From a checkpoint of a small transformer trained on Wikipedia: 6.98M parameters.
MLP neurons of a small language model. Each row is named by its layer, matrix (gate and up: input weights) and neuron, and shows model dimensions 80-175. Each number is 128 + 32 x the weight over its row's rms, rounded and kept within 0 to 255. Numbers have three digits each. A neuron's up and down rows have the sign that makes its largest values positive.
After each neuron's rows, "fires after" lists the tokens most often just before its 100 highest values on Wikipedia text that the model never trained on. A number after a token or word is its count.

L7.gate22:185147129163113137165176166129132152148075130101108108143217127154108185146086113145113147084123099187130120109101127045162149108135126153133139113099089107181162107167135089093124106120121136131140163171115140095124132095092124178141106170151137173120070154110127108107106141096176195071
L7.up22:098190164092102158124157065187131157073091125154121114110118153150153095138131067156156124111117103083099112143152119124112063131132134117085125132103183124163160136129162140134069110164135115084078141128128159217099125132061183138177215125096114089129184183127163096155173193106164199139
fires after: " |" 35, "1" 14, "0" 12, " /" 7, "2" 5

L3.gate716:091122113132159119124116065213103123137153119089109141145065155128157092060222082110131148118115155098070102128105064157117074115174124108117161167156113109059165131152141129099143144132118168152132134156052106087124068056144089144137122157158152091082122099092099122150085177155046135099
L3.up716:143131120131113128072191137152110125134147104084139131159108137106137121072115070144120131140136163156118124095112157100123154105154171101149091157133096134097159120091173162203150123120142157121192118094129142161127145110128147204139090146117165106104148178112110136124174195142125100172
fires after: " the" 26, " one" 12, " g" 12, " |" 11, " The" 5

L3.gate32:153123117123117104123122083086125122114141117161129172101139145096144083114139110129089160102160134100159090167085099063065105158119096134164139068177143165105098100070098108130128105171132141127122143163106129153174129144125170134188090079086108147136123102092101116187107156099157079077
L3.up32:128167165130171170110071079161117181108136197183127135079073104146127101126183153138101146124136106110076139148128096121071129125113128132108149156146130101099179165083093087150160097153119071183122061078155134129177174119121142134124122103143129140161123104053087128153149116126181100161
fires after: " m" 27, " t" 8, " S" 7, " F" 7, " T" 6, " M" 6

L7.gate19:129123118135073140131159073095172150111118115175122161158124144090164138171150138132157098165109138148122143146069157036155062077138116101096166132118132112108061149177110109113123105125093180135174145114106115150103092080134140101201123113162070086098120144158199135174112148148104127098
L7.up19:157101159139104093104119128110129134130152088137118176153109112097154149111114186128089163143146102117147138137124126115118137144138119158139194118133151150110124138136154135142131142144177157188155158132064177114091126075091154102147144088156091079159136055085152184100123128131112112146
fires after: "%" 24, "201" 7, "\n" 7, "199" 7, "p" 6, "202" 5

L4.gate189:116140107139142121093198121189115121148190112110141123100145080135102117121133112123190142166129138092128143056144151087156138141178158104126148151088101157036167114094124095053138109156128129101182099127119152081153154116153116179128146055188092155145087084198133114134123102164072165136
L4.up189:150070113139076101098143118115157168114135099047159138162092124189160090081156107100131121180196161091157129136162139112132129185133124136128100102053106143113170133112129130138093120094101099103126104149091122142108118097056121129178198163145116135084084129204139126171105130147176065106
fires after: " the" 42, "ang" 7, " The" 5

L3.gate395:174113100140099142164119127130105135122085170100149173127126135127140194121123189141079141164168047108140150113117103101159141118178128132142120114118192143137169180119094198098135134184127175104110167126107133140203124154120108121157121102059092162119186163174138142155157132169145159054
L3.up395:142125153098133123130064159127168150183114126157134121086147131128161163123118078140078111171134074054141120170130139167160158129161123140142130103132079092159111166058113131083131122135157128158101104075155101128117152161093131164057140148124122163070130123110055144153173108114098115158
fires after: " t" 19, " T" 14, " H" 7, " w" 5, "T" 4, "ur" 4

L7.gate675:125131153128121106115129144107178144148079108102145132226112096158123065151143154075148120044116119100200127142083131171114130131162104156118091179115163168193124098196148122106138107173200104166140111114139098119071122164123128087129110070106130112076151104148142107122138101111208106102
L7.up675:151121113160148072145174132107129116106110126155103111096125100141145065161167145116141165136111085165083115139097073130124128133136166153140169147111143121095175114090156119117140169210162094118130137127201120138157153104170165134124118144097110117139155140133113112154102157087131100107
fires after: " |" 34, "|" 9, ";" 7

L3.gate280:153134096129128172142120156097085118129107098153102149149129103137136138136167186069111143136184101137120038116114105123097130136164099089063122123138087134116065120106114077186095159145125144162109114114156172116150146118090104138121128129069109100092119137136053087201154134156123129192
L3.up280:103164157111194101145163185096159132144150164142162085131133090169170180087144117122157124131089189119141184111114153139182093083152098177089145184130086110099081115141089118123121149139157130104126125171146102157145102137159090169093129101101081083164129168156135127165173162105075159153
fires after: " G" 34, " g" 13, " che" 12

L3.gate749:092082097131116153134121127093145121067151100092176145133093138118133148108151184069149122077097150172079142119097093115126167064107079066122153116147153096123193147092165142111115109161152127103122170113089159116208112083115175137174201161131145115133102077141170195061101113155176166095
L3.up749:179085112172118173131061085131130168134157085100144122104115077082166195079124130155177083140148120207139131145050172082076194097123121098135146131173134096133169079126109114114093153182124188129068112158108202140132162080123130106135117136121182102134157111079133139078115134198161155116
fires after: " (" 22, " \"" 17, "\n\n" 8, ".\n\n" 7, ")\n\n" 6, " ==\n" 5

L3.gate257:131139110092084174141145092137108160089122183125175112159103084154138100118161089117133109071142122097150150100153062124124116111097104148103079154145090116132163174164134109117130161123108127151185077164138109151136163126090135158117114130085147142118132109157165149156123161123174126109
L3.up257:138108127114104100158159073148139093097104150119088151112135122159128145090162122112137100057120114140143046152137117106069120136142173107103111116103120109079178154143095134137075184150088112142160114156131054137135105117101077151146130183126101139148140158132158105130160166141136067188
fires after: " the" 19, " |" 16, "-" 12, " " 7, "|" 6

L3.gate412:162133080136102124207051115147101132158105167156081129118122121126120165076139113161063172088132134137156100097142142158157048098109117164100117149089086101111100105141146138140110139146197138178071173146110143133195061130137137136070140100100164172154097134117089133095097142112156192105
L3.up412:130130091135118155120073181106124144108101213163088127149172133137109144094126101139091126161133128109120082110185138186192065129125117108156076101131088071109145130174146168172135153154200143143106155118152118134148069128143107105092145082114122131114143156153060136113158136116081164142
fires after: " was" 35, " as" 8, " V" 6, " he" 6, " became" 4

L3.gate583:111102216162147146112121139141144129170200160131115142134067128155192165152109140079116162122160127140085107188155151109088154176117153135148099085147086136161129147164224170110159141115168107078118092112144090105141104131134105132173105146122107171145121165138090124125167142093156058110
L3.up583:139140149134108102155128156193085169150140176152134165107154089090072111085101094123062177062111110148056132145114096146085125189155103151099161173121170128201144124117106110126150125092119102151091165136177088082117088117151168107149096089144140108206146159136044159156118089115118057152
fires after: " M" 16, " m" 11, " qu" 9, " a" 8, " re" 6

L7.gate678:136161139153147122154107090128118124103129169152137189136145157154180146143149127119210180126096072143148173142125135105117129084100119113116113141182193148103156151078148079085125117107127123059127166161143110141145106069209093203058106114106186145146189126205166134106146103123090091118
L7.up678:114185172076114161071125060086130137088142149085162140043131175134119100157141167179159142134141152143117149085111130156119116144128154092156212136174097128139079130070076149141140115206212148141143104101163164109138104130137127128130106138071093112140155146136086138087122127132131128093
fires after: "." 35, ".\n\n" 15, "==\n" 4

L3.gate195:080125153069112164103122153130099091158112135150105104090134139110116119091140063135134112119193120138109076093051186139158090123162181130103110118085165103135163125144162120160053106125120110073132124112174108080117117131151113068123085197145216130142066146138110140179115138135109110109
L3.up195:097125164128088171081116100098106096118160133147108180144126137148072152164090117131140117160130147171134095200112138102145109101117113168134132117128153117149136142147179170100154169101138117123122087165179164154116094136146093064103123112111146130133193170126086176125118116136122082124
fires after: " D" 18, " H" 8, " d" 7, "im" 7, " J" 7, " sh" 6

L3.gate405:122112162186114139110121100113142169121135145167158071176147101181119170099121108070094123124137109165110115132134098111140136173132147121119104135166128133159172095119097164140179088154128084155115148124104114050135122073133166100118141111124174135120030136075120103060106088108145108185
L3.up405:095164142062184159187100136111079138124138134175127117125095168141159154088099093152131096139059146115089059107149096088146130131130196129086117116153124088149187160088075138097166106132165181162169086159091138088150085158143148104155131094139129132188110147141087059058178167097107121167
fires after: " and" 36, " /" 12, " to" 7

L3.gate221:095145143105094131165197066125119170098120114176167094112092119176111164129125078158077099128090092157135106127114115159136058162161117123119111130072119088130187167100137119122098184159142221165052151156097161136150102180159076083099120093134099134131103142107108117080123127143116057159
L3.up221:085135104124076160120122133169091214157177150093095135097121118146126088136151162179125148136125150160209165084108153121105128106094133164183055126137215101091134180117148186128044109153093120138098143146202109138134110157106137145089112125155142148115134177131074101099094172130161131074
fires after: " is" 24, " was" 20, " became" 9, " V" 6

L3.gate97:141142111169173128131099137196073085154129139086153161105144093140128098103136208140074124182113076101138136106114144123179079128116138114156084109171139117154138154131172127151076143141136148138140108115121195168083150124118052169110071187092131134104113146104091115134079132175169131172
L3.up97:137123074152145123141175123205098118082138198144112147149119133138075108159147117104086175134149138130098098070115155104151065131125152097126117171100100136107109091215145164161178114137152125071172134156137157165153155113129119098167097128091138092088134166146151114147082091130076094162
fires after: "." 46, "," 16, " as" 6, ".\n\n" 4, " and" 4

L3.gate319:142178063115162091095088162093148167130118073176148131103162126156151148106128106145086129126082213076126088162102102108179167098146089159111156098099144148117151189096181116116093092167174121132087117142152130165153133120103093067088115106111094070165128129192107166136184130115178133118
L3.up319:076114141100172082194093106159102067122113148175124143066127144033151110140066125104104144179140096154079108149171118097144166158117110101056102083183129105140147155129106108121091142098123068144090136116109140171106118085145114093166132079086072158176207123119147098062173109138168133095
fires after: " K" 24, " F" 11, "a" 8, " Max" 6, " W" 6

L3.gate19:128143174151151045142159136128178107114113086141135135145095145123105214119112092106104153120102078088084153185130115157087138166128183103093149081078138104105209158139054148145195159097096176116117160152132160104117129111100138116103174109128124175124098093085106143137118141125070120125
L3.up19:184137119130148103189124154148115110108129103148146129159148149140120172105138125169091105121107100142135101162105101141166126136112111143102088065150088147124136134155118086134113126148104134128098146106169158112055150105093107124192080140147131120113084100101103148130127119169121093098
fires after: "L" 21, " l" 11, " N" 9, " a" 9, "gl" 6, " n" 5

L3.gate18:116147114124104136103127159130090094128111138180106135115049131179183147135145118045141109104125092189159148102149145122148114087103099172066117164167123125156118122170165075111101109165104125125152122139176145069124133154073046070168106138108125140169108082100114113158119151116208151153
L3.up18:136105138119115123182139140085090165119148125179087144118092118090048188152160132149172137115146135177155109144080135157090111105113157137130153099096101119130145150108212144137124111163101088064101161095138097129143087132115156160127106164161109102146122123137101110149170112035089138128
fires after: " D" 12, " M" 10, " d" 9, "iqu" 8, " im" 6, " sc" 6

L3.gate699:137171170096183148088168152115180070082127152099115095135115134177097172097166100116101102123132127103105117132110148118161131126140165143133128148118164156086154111134123180125159151166168176148111140199196176192146140149078187154154166186071115084141099139083084099158135086098125130131
L3.up699:153162142092109105169167169081180135164087149129087148139101149162171081134137161112169110134095191170102103145158165115092102112119159142147144130094168105147145145116154089120128106153097104129168163132100158139166134125077116116137173064158085109144142127076119120161182082179164164149
fires after: "L" 21, " |" 19, "|" 15, " L" 8, " G" 8, " Z" 7

L7.gate596:165132131118135123166124142101098106072091169098123104096099097127143146083136109147092153048107147128090175177166148163159056119131134136107218157154120157158137168121133096114080122136049157127113168136165143175135099141145126142133109115122142142111112093159133164119119177178162127152
L7.up596:126097068153159184157137109121108169121117182089088090153063061107178125088089142101109131093081138078069125131155096168136149129161131116108116185124113084125166179166123065149120077126086064147147138128109049104158142155166180158135137126122096094060123111120158116174092131081102123120
fires after: " |" 33, "-" 17, ":" 8, "|" 5

L3.gate485:110137131095173098102125098104127125070111129132097175087119084127140107127173163081089140197124091100129127115126115089069160117172152125121130151124113104098130081101060113202180123102171139068151097134178148163175171104150124122143097167127142129152136118145135145144158148152134131157
L3.up485:123188122175134101117121145171112079092183091178123116110166093118157078174143128172191160141108141148094181146124121102068132118119137164089127112167125178135142116154107170117083081104160152109026104115209101134173124086101098102110113150108046133115180132134154179080142093173117099123
fires after: "A" 22, " one" 20, " University" 6, " many" 6, "." 6, " A" 5

L4.gate612:158175171143102084143205114160149154137133181145177095155142177139156168158113095161158134087096102157172119164160053110132136113174145109106108149104139133165181074092145149112182083119155094093133097161075138115115084137160086106168131179143160140127109160157169095107163103098124083124
L4.up612:120138165131117073071103112140168082114119090138182191165116168153145154095144174134177121107188110143124094105149109146166181110097159050155114131124064166166144117093116066181083142134172113188106129143171079138178177144108088113175155135090210112136057149119068135082156145139102175118
fires after: "\n" 15, "===\n\n" 11, " |\n\n" 10, "\n\n" 7, ".\n\n" 6, " to" 4

L4.gate299:098149148163130092122099104135100178139197154156131131182104046116145123116097151123079179127120118060066114157188112190092097126122125130110121120175129119150123161090102160142067137184116107232146072145125115130162154177150147099127111186144169167111065142154104165170167102130152154135
L4.up299:132102138129160129150162129190128182173115101143185103139166145079131070149162132122146144180100098111156137060157146137115108153186132168127153181119095086166139148097104065199055130082057120094126100110118136125084133117189148145079127083133150106117103138109135143106153149123064168092
fires after: " H" 13, " h" 11, " L" 10, " W" 10, " w" 7, "-" 5

L4.gate649:153112152144096165100067101121126054137144170141111141096088131135160117146119142119126186081080177111155184038161091101133183109119112128142113095169117087140096146062160139088107167138130168154124152121126170167196152129117232126138086136111112142101191115127175067106122109096124141091
L4.up649:141161125132186177128105073084172069128151155178175160136122102104135131155131152158121105071091091124132112113171141099154156094151095134197152126130118100096202164051205100143116089113097093156143103133092108134140109071188179083094078167108136139096187103102151097164147101162138143114
fires after: " (" 26, " \"" 9, " ==\n" 8, ".\n\n" 8, "==\n" 5

L3.gate210:127168114109095188067072151104103137092146135096082167141144166165154100147175122105176152104098170181157120133127088089107116144156095120139214138130103111140137113099156142137108155143120082149138196093164132120169053142163077072151126103135138138121148102148146180143113108125158158171
L3.up210:124180144102090125128076167121155145060088170113152160147134215130152114140111150151159153134115146168092145154119062141129113069159086066123103145157149100178126114115147147118105167104152129100130142147165155064128101061090141157160111107097116106113133124124099114123162110090101125120
fires after: ")\n" 33, "–" 16, "\n" 6, " Mar" 5

L7.gate262:176100105137124116178072076139146115160110218174098180098117167164115107115128087114058123090072111126174171179148101126128150120155147137082136165138179120169125122139128215184149133168117135132110110123123154166169155103157137194113127128100077093098160155075128155121141132105139116149
L7.up262:138134124145140112150125105144171184057147213035124145126107070167104121117134133141109111090154123130084069176091088101132104154114106129219139099140115110178168139074089110129122092125044104123139124165155170098142100164176168134112116163128096113157126118175156102101090090134112156161
fires after: " |" 31, ":" 14, "-" 9, "," 7, " as" 5

L4.gate30:145154134066107183124039107192110130176114179053176106136126123154131166125140125115081140104155078107168155134117129156136101149190101102130103123144134056176146197137157148165118177151140042124122159109076099084163127126104025126122140150142152149106171102135100117103168112108078113103
L4.up30:208137145083133158128123088139114142196122136149133136079151179137125064141111161165161196104116124136141039113109109142126170138179142167133141098151099076115153179167187149140138091145146119115091095090124161105137062190146120175123100129153133074081132118121184140153162177131106106133
fires after: " T" 18, ":" 14, " P" 11, " B" 6, "T" 4, " M" 4

L7.gate258:189171160126102081143156084173132163149137108115102113108081154158229138137117189117123145078106133155105123114160163083122137200113174179154131111154132095126122118106127050141063069175093138090103099189113131138153073121108171129094118132082151181137092129099176097108107084138120132128
L7.up258:155135151133087176165081069100073153085111156104156115106150142116111119164078176045077179108158105110127142105145133121153119141119118164131134098115118109150128120107175068132092131134182132099173147185125105096160119141103152125143149171161083119105128124077171130111153115161131060117
fires after: "." 47, ".\n\n" 5

L3.gate505:083157128069170122163134106116110047118123149104150147062125128076144182150159158142121152157136124109131178092157111111102159106105118188148148126146147081166130114139152160071133135106158147067178152074117226126107103165095157119115111076158127165160113118115142123164123182103148116177
L3.up505:145132116135114081118138118158119141166151097173116161097087112089098107122152115122113165160145141127121097059096171174178152138190179146076071115119100125187081189165183132198147080150129064189151115118120154111159173158144117110170087104129174170107133115123072074121073143117129140139
fires after: "." 48, ".\n\n" 9, " Y" 4, "," 4

L3.gate374:128119157110176122153164139107087171191122180050133131134128115123117107061162097130065119148122163137079062137164152168085112076095094159088128148137185115152137189155158164126119148109186089107136114106119108152124116086133126160170100150184075167094150151081169167127113132087188117069
L3.up374:108104119136127064164121126167076111138202124101154165089098142119133098128180057210140139160130088124125111124125102141133117097177152162150129150121116052121162098155159107159149182131085102145105145150118129196133113183147184175121179127116089125137119127095126166136134083123137142083
fires after: " P" 18, " f" 14, " F" 13, "P" 10, " B" 8, " p" 6

L7.gate700:143066089109082118079097127147074102133134111135165182138134153145129110118128145118118148128086172138136137066109051097072192116143088149106080075081125157172112127077113138069097146091068127138108133119165177084106122136153091083127149113079156128160095106149124092093124169137177100119
L7.up700:157140112101183116124122101159128134117119114131113140078114122130126166105105092130135096191036111080107108114167094118075109119106149131087108098082127145087119118127130130147097151101080074135114063157103082107057157177115139144111110112167165183105157126118119103141080154132155112042
fires after: " " 81

L3.gate241:145202088126177140140117131133176119071120192138095187109145183123146147102144119103097164148139191144144139134144089122101175080166098125110162116096120150128161141133137074122134193103118135131120186149131153077138142103132097142136119103049069100071084122134123101143165154046088073084
L3.up241:125133118160098149121172122106159096148229187093154172190151070152076148077172130139084049161085161184153138123173150152113144120150097133194188205112142148043109101109155138162123067153078119152142113152101115125143150125125150126111185117155158099145084115153185100140115127134115105091
fires after: "201" 22, "199" 20, "197" 10, "198" 10, "200" 9, "196" 8

L7.gate338:142148114159090165135098104128119167098139137098129142204126119146150101195165136115159155130109120119095188122134142099128132086117132103101127110146174104181122146130159128098148175083098207151131067120137176188109168121110082123094118145102121093093055167095134133141071165181135142051
L7.up338:152074071140107173073069078154127135137138139178071143099122172143125182120112121113156183053093190077076090157099057095087072163127138102122117157096124114109156072115115102111112157062105089078122172131143132105105114082129051142124126160147141155145162145156120118065107084104132133126
fires after: " on" 33, " " 19, "On" 16, " |\n" 9

L7.gate39:115132077162122171130113157168114077098161142139162177144152147115111073131147192137060119112085163114118148149131113137148158158137115087124102086098106158142128203141120121130144173145172124161171166137113118176129081216164129121138074120145128119124141198138081100129098133086111122102
L7.up39:087122086153087120086138146095121059108103120122150173135127138052136136135148139075076117103105129131172081041128153107124116133145103154116172127087117134137119136052152146139129160156148185073130098127112127206067088132139175145114203100161127101069193142166162146128171096113116146147
fires after: "," 29, "." 27, " when" 8

L4.gate178:169100212135088082107116139155077116139114144113122114080146170079114137080180127149122091142119184103109182180080150086141183120089145122145148116119181102122135101087165165136094140154133114134151178108160150176122190152149159143173059091083146152145111113155062092133113133131103137136
L4.up178:153107129125132191131120143151107101121089143117120154124186102146116101101097133146099170073108094144145147105107090136205175157164129051106138118173130084139160125119155148050187126089119117185105176068142091134121097116109116141160092101093079120083148141125060166119128115158134086163
fires after: " " 31, "%" 8, "0" 8, "1" 7

L7.gate530:089103170140090128121173158197127088113173086110123130160132105151168176122132195110156155147138105146134155155079108162131165129119158176059093098111172140076102090127101124105155132121154086100128179089123177087091114109152125169153112169095176112171143165098115104198130205113189173180
L7.up530:169112106086121122113132113127155130117147065196140118102140132099147143129121152120170193123148154109073089170153136161128096168150165103200166123161128085157142135134208110151148149132148087096074166163192100107081120093086080077170120137067129113138116125136111062063176105155119129076
fires after: " " 43, " (" 20, "." 4

L7.gate392:176145108114127108156113143148107134160067146086149172105107155125137066123104097136069134126128169128128130187140081161175110114115137106084147122119129108168117162140146144147142107165081127164198125144148184102134123111104193173179098149121118119115112108175094138117049070067116091126
L7.up392:156089101146046101131095147142110162101108140050122146076141142170136096144174137164088135112143131140150134156095120107148127091167127124054150124153160090148112131113161096167116073147086148164145109162133153141138154153145117169164137114102111054098126138123163095142191117126077138071
fires after: " |" 26, "-" 13, " by" 8, ":" 7, " as" 6

L7.gate621:102179138102146141112115077155161161149103183093181125128133119134152142142122102178129107149059120139153137135125131121086097108113127104161124057088168132110122098114100165155138198175161168141082128118191106127158143183119094173188125155141115139162171117138100091127198140100157173097
L7.up621:125193184137078171154107167127083132077081136089186124118128151126077177103106145096133116118197119143136132088121124135169128147135158142152127096087121132147100155086120131185132130097141124168160140098173169049131120111136075153143146093083172187044171089104093056128169089170082204134
fires after: " " 40, "\n" 6, "1" 5, "3" 4, "2" 4

L4.gate402:175155133102187163111171152069125123083140157196128138135170122114173135154114156113160152081132130099164156076157163120143061129164140139129077107184164119129116119102086114111068170089076090133118161053149129186153138160144132098140149128142205155157109158124107137189120127097150096124
L4.up402:129121132089114155069112133121162095129100121155143093152151160127160145097146164109122163133112128119162119158169122137078034166158125143065099105150053192089137105125126147105079173095123113142132145031151130196102107102118154093104151117122152126155112099132166119108145130141083138080
fires after: "." 15, "°" 14, " result" 9, "′" 9, " " 8, " ft" 8

L7.gate301:163095157173101125097128126119170118075101091117186129172079137126141185114116068081175123090111120092089140076137130085136155130169151098137109093127123118150180113159127114097200152161141138119109118144108135125110129109080194121101144121179115114116171097149148195143169132123139103126
L7.up301:120076130152115126164147088148128125121134185180094137188116057131122114076063188130178087158131143105168162096154123150155173158102160090113149106139163102102117184109067107160156128113127145077117156117141097051148135153104182138138058105111169172084154141158133092075146132108100147110
fires after: " (" 34, " \"" 9, ".\n\n" 8, "-" 5

L3.gate558:155147144126117129094144130139175175138161217117131091149163137127139124088118080046145129097154148173092185174130103133126096084141121088120114212157134103104085132143122101114094131081083107083121092091151105143147139074111109153153115075098097141075115151114132085142074157132094116096
L3.up558:112104097120138177149213131077131148135156116121155132117106113144177100177109100091065125124141125142101121115183086098160169125133172120156146148139114103083145127139117099088082119134106156145214116143122177069124140105156151100098222088101211104083137128109123116102072145095123085129
fires after: "201" 16, "200" 14, "199" 11, "202" 10, "198" 7, "197" 4

L3.gate125:192156148139093124129162135090081128096145147153136047151135160118163141121185108172076174170133037082119136130158150139110174132090129108122108168060176166143124164111202107199152119075166090094074123136170126102154118172169152128118145163113114112161164135091131154129124070080086131080
L3.up125:133133098122111119187192119078104137100044098130185103171138117134081125169144144107106138083153099139101118138146131130158152147128123165092193098124113148163185153166155188142174160063086113144137182135078153102127172118131105146134101130081154119104107138145146134131162121120110119148
fires after: "4" 14, "2" 11, "9" 8, "11" 7, "1" 7, " Bar" 5

L7.gate144:107157143121109121154195136055125094121082086138126142175151112109135186156116136104100073165117103162167109124140153094139138112156090203137118129070083077097085051130139071158165122138170146097192124169139151165094171050162122128085155111109129103077125190117167131109098130102075166063
L7.up144:135129166129071155138145141088119107087153099147096110128082147087118061108128127122107117120111080133134107179127113164126131116145153171138129100119106120167072139162115132171137187094143112143165147110200083139119154097155123109140173120084150072094082181113119187177153203124174157139
fires after: " |" 24, "|" 19, " •" 4, "R" 4

L3.gate314:064079091123191119086166135170091136150186149120153130179135159069103114096108116129182125149105146118076201113066121097107150105134067189112107135157125052068132116104112147053157155114194132064125083149115114077127143117104121166110138098140101187121136078144129186178148162139073116158
L3.up314:098134088098114096107190137133144161106134121111079133173139092166123104159071152074188157161131127141131174154120082105129110107091153133088157157149113203109128129141115135191188108141136112108108148164132133135174104079099135081127098141134090153131132123165133164129169115180148088178
fires after: " the" 31, " F" 14, "The" 11, " The" 7, " p" 5, "th" 5

L4.gate15:145090144179137146106158120121130105168183125112215115159190120129151084148128112151154073129099132103109136076091144145164149125139160128131094136145212079154083052116090071066129156141170184049123116106144112167123158129111101200101144118095067110128114105164130105101128111125118122137
L4.up15:108112142117127125141162088126127123164195126141176111121138115072117091169227119175126133152111142096141186129176093082140149087050121128132108105131156179117143162043136120117142121127140112138139091140092144104091163116121173144129109132133137093126096086120131162149134136176069154134
fires after: " the" 30, "th" 6, " late" 5, "-" 5, " mid" 4, "16" 4

L7.gate139:107126173101057128114145183151198116112132111157125126135143175066091126110147159158092140115150129124150144132097097093140080115146097120148083075106107127115066157110127101121142115118091114065126119078125131120129135102167179097139183136133159140127184120121110107168129134177151116131
L7.up139:122097180116086110107113120093151153130144180162139134203152137122098185121113084147124133082134103064136164075157093151096139127114090131099155109194115159145147098058101116103129125143155110095090168098124177096125095089183171106159095161166202129022156088154100078061138101165165122117
fires after: " " 22, "%" 13, " |\n" 12, "." 10, " a" 4

L4.gate340:163129159095075143134106125158146142115164115166177110158114101120123167111183117167125104092083114144119094097122095087132143127157121156093068041158191156143117093112089126090140150085150110103154143099133126147095159106041091066102134124108147161153084074174134103118104113114174104105
L4.up340:209109116157140212100181118168143119095118146157163138077169102137153125118113135147153106174133133123149232104128137094112199153188078172142138103167174090179145102083118087155089153195158114138119078161123131100102118158119115085110176112155095169185120154120084130106107094173105131121
fires after: "." 40, " " 18, " (" 11, "′" 7

L7.gate518:133162142135162124094116122196151123111100103079122092144177115113114138104132112128193132098123057145082110089143104158170092122056117103109152132096166141111127178094177147113104102125120153097071147104082128154128083056207131139091149107120114140112138180113139099134096150055044135169
L7.up518:168118179116105135218138081156154124113097103087109160137121184114135152085199143094095090162124096135176102142142189102125156126088109053146058130107118129106162118132160126147157122151125178152097117128124088140152156101117133151178093145114115169082178147148139142130168169103076216113
fires after: "." 29, ".\n\n" 25, " (" 8, " \"" 7, " ===\n" 4

L4.gate133:155131094096123141091158121050167103150136136072108100129126108140144104108138118103110064079056085149106082156084183124108158150084109147148122075118153062111131101119140078120165130132101186103164103133153155142129163086127111130130081154130144086085152076131156120148079102103096139067
L4.up133:149172127172148117143183151116135108147112091168036070116103139092137067147171109184149158149133126132135118173100171057113153089174129164190127070126128100094155080151152085132131156127120088131087143120156148156136143108141100164146114113071104104205152081103139129201145118078124141142
fires after: " |" 63, " P" 9

L7.gate660:146152124153120162172115124134148139133056135120137127137089109104190112105135134097129157094066069169119189094162129137101102110169113187109133108076136120123119132145134166170101125105095159136100118187148155097145161132183161129133133125146155136095148081153081127158119158123100155160
L7.up660:145098100137125168116081099138168209147074089178167111079131116108177158083090149152170118107113108193134135145125091184126106088151087121159164152093062096115097180115172165125114145141133179172133131143110126126114115131103136115107136114140183119131054162109157135122178122108117138085
fires after: " |\n" 24, "2" 9, "6" 8, "i" 6, "3" 5, "8" 5

L7.gate431:191159107095095097115081074149122121152136142102136117114141186115146133136138113127115127094153105129061092100138086120125147143139132136118120135109142155122079128080130092144152186108091127145134163109156079140132098135125175094157115117091126123146059119175097088141151134067133085149
L7.up431:125161119122084130142194126109143184143090118149053115174117174113182126149104166104106155112091200138226108104105128157068084147134141116107208116115139067108072103132134127172131107132123117141110179114170111132123108129171157166125116122157121101144086179133198081111114118188116122190
fires after: " |" 60, " of" 6, ":" 5

L3.gate415:234035160113206126151065154181105108098111137059139139090167064130128126125133152117162085114112144125089127111132102117170091121133125086159065097129120071085069102107140103137148134117071163122137100103130108195098125116153145119174068088111169102130143150110136134175176154125099108080
L3.up415:087141130055150180158111168146188175061148117103095111185142168077114085095170142111164137146100094139126154133084159131161108139122049112144188155136178128145105159122113132116120132216143165161106159108096094128114088146148156152110139097153069109133152136084117167158184119136038126125
fires after: " P" 21, " B" 11, "P" 9, " G" 9, " T" 8

L7.gate130:125102130148072143057101165105180111114186098095114076160140192119129158157204116070117101171106086143110138134090128065115084121129080146149157128169075137207144119089155118093126137104128131057139190122184142212151149132113116097095092167132142132061181118131070139122133102154120166171
L7.up130:075152096091132098081071115122132141112110113140108070128092145109129121199153173147180155101118133143124158123091156123193117156102043223128205103124153091127178116174116143167127129105134076111161143135124118111140100134138095081100125139167158143116144103112099106115136121099164172088
fires after: ")\n" 27, "0" 24, "\n" 14, "L" 4

L3.gate135:154122211153148193076099115071039133116120103184153093148155128152129130079125142148117117084102143146119118177138124184080136174177124141150119135126162146111128111101125191144119117143078030111142127141128176103169174099123110083148177161050095152038162107131049097139138131102125088143
L3.up135:105121141148132114116112115069098173070152175133114194131158114138159125097081127141122082169175162181140135117143137119132173165178173126131147151093145070167117091135130139178137129123130094139086128114144194089172159207168095152121099125146117102126133095080096110134134186156148040117
fires after: "1" 15, "0" 14, "2" 9, "5" 6, "4" 5, "34" 4

L7.gate142:118082147141143127158081190108158127170044125090107161121134121172115107168130133145150171154139145128072128160087099146111152124138066182108141093111152135135137141189127181101096148120074187099100189194124122162100171123138125078136163160120036166127147133109078112152127145111075139146
L7.up142:142113165089124152069143118068156130125073123114113100083086102101105156153092151192193132128095132107114255145175151119126177154117106146169119206132126148174092119109145169134072124171117142110123144083070105155100158108115160075144143152094096155079109090046108079138091158168139101145
fires after: "0" 42, "1" 18, "2" 10, "3" 6, "50" 4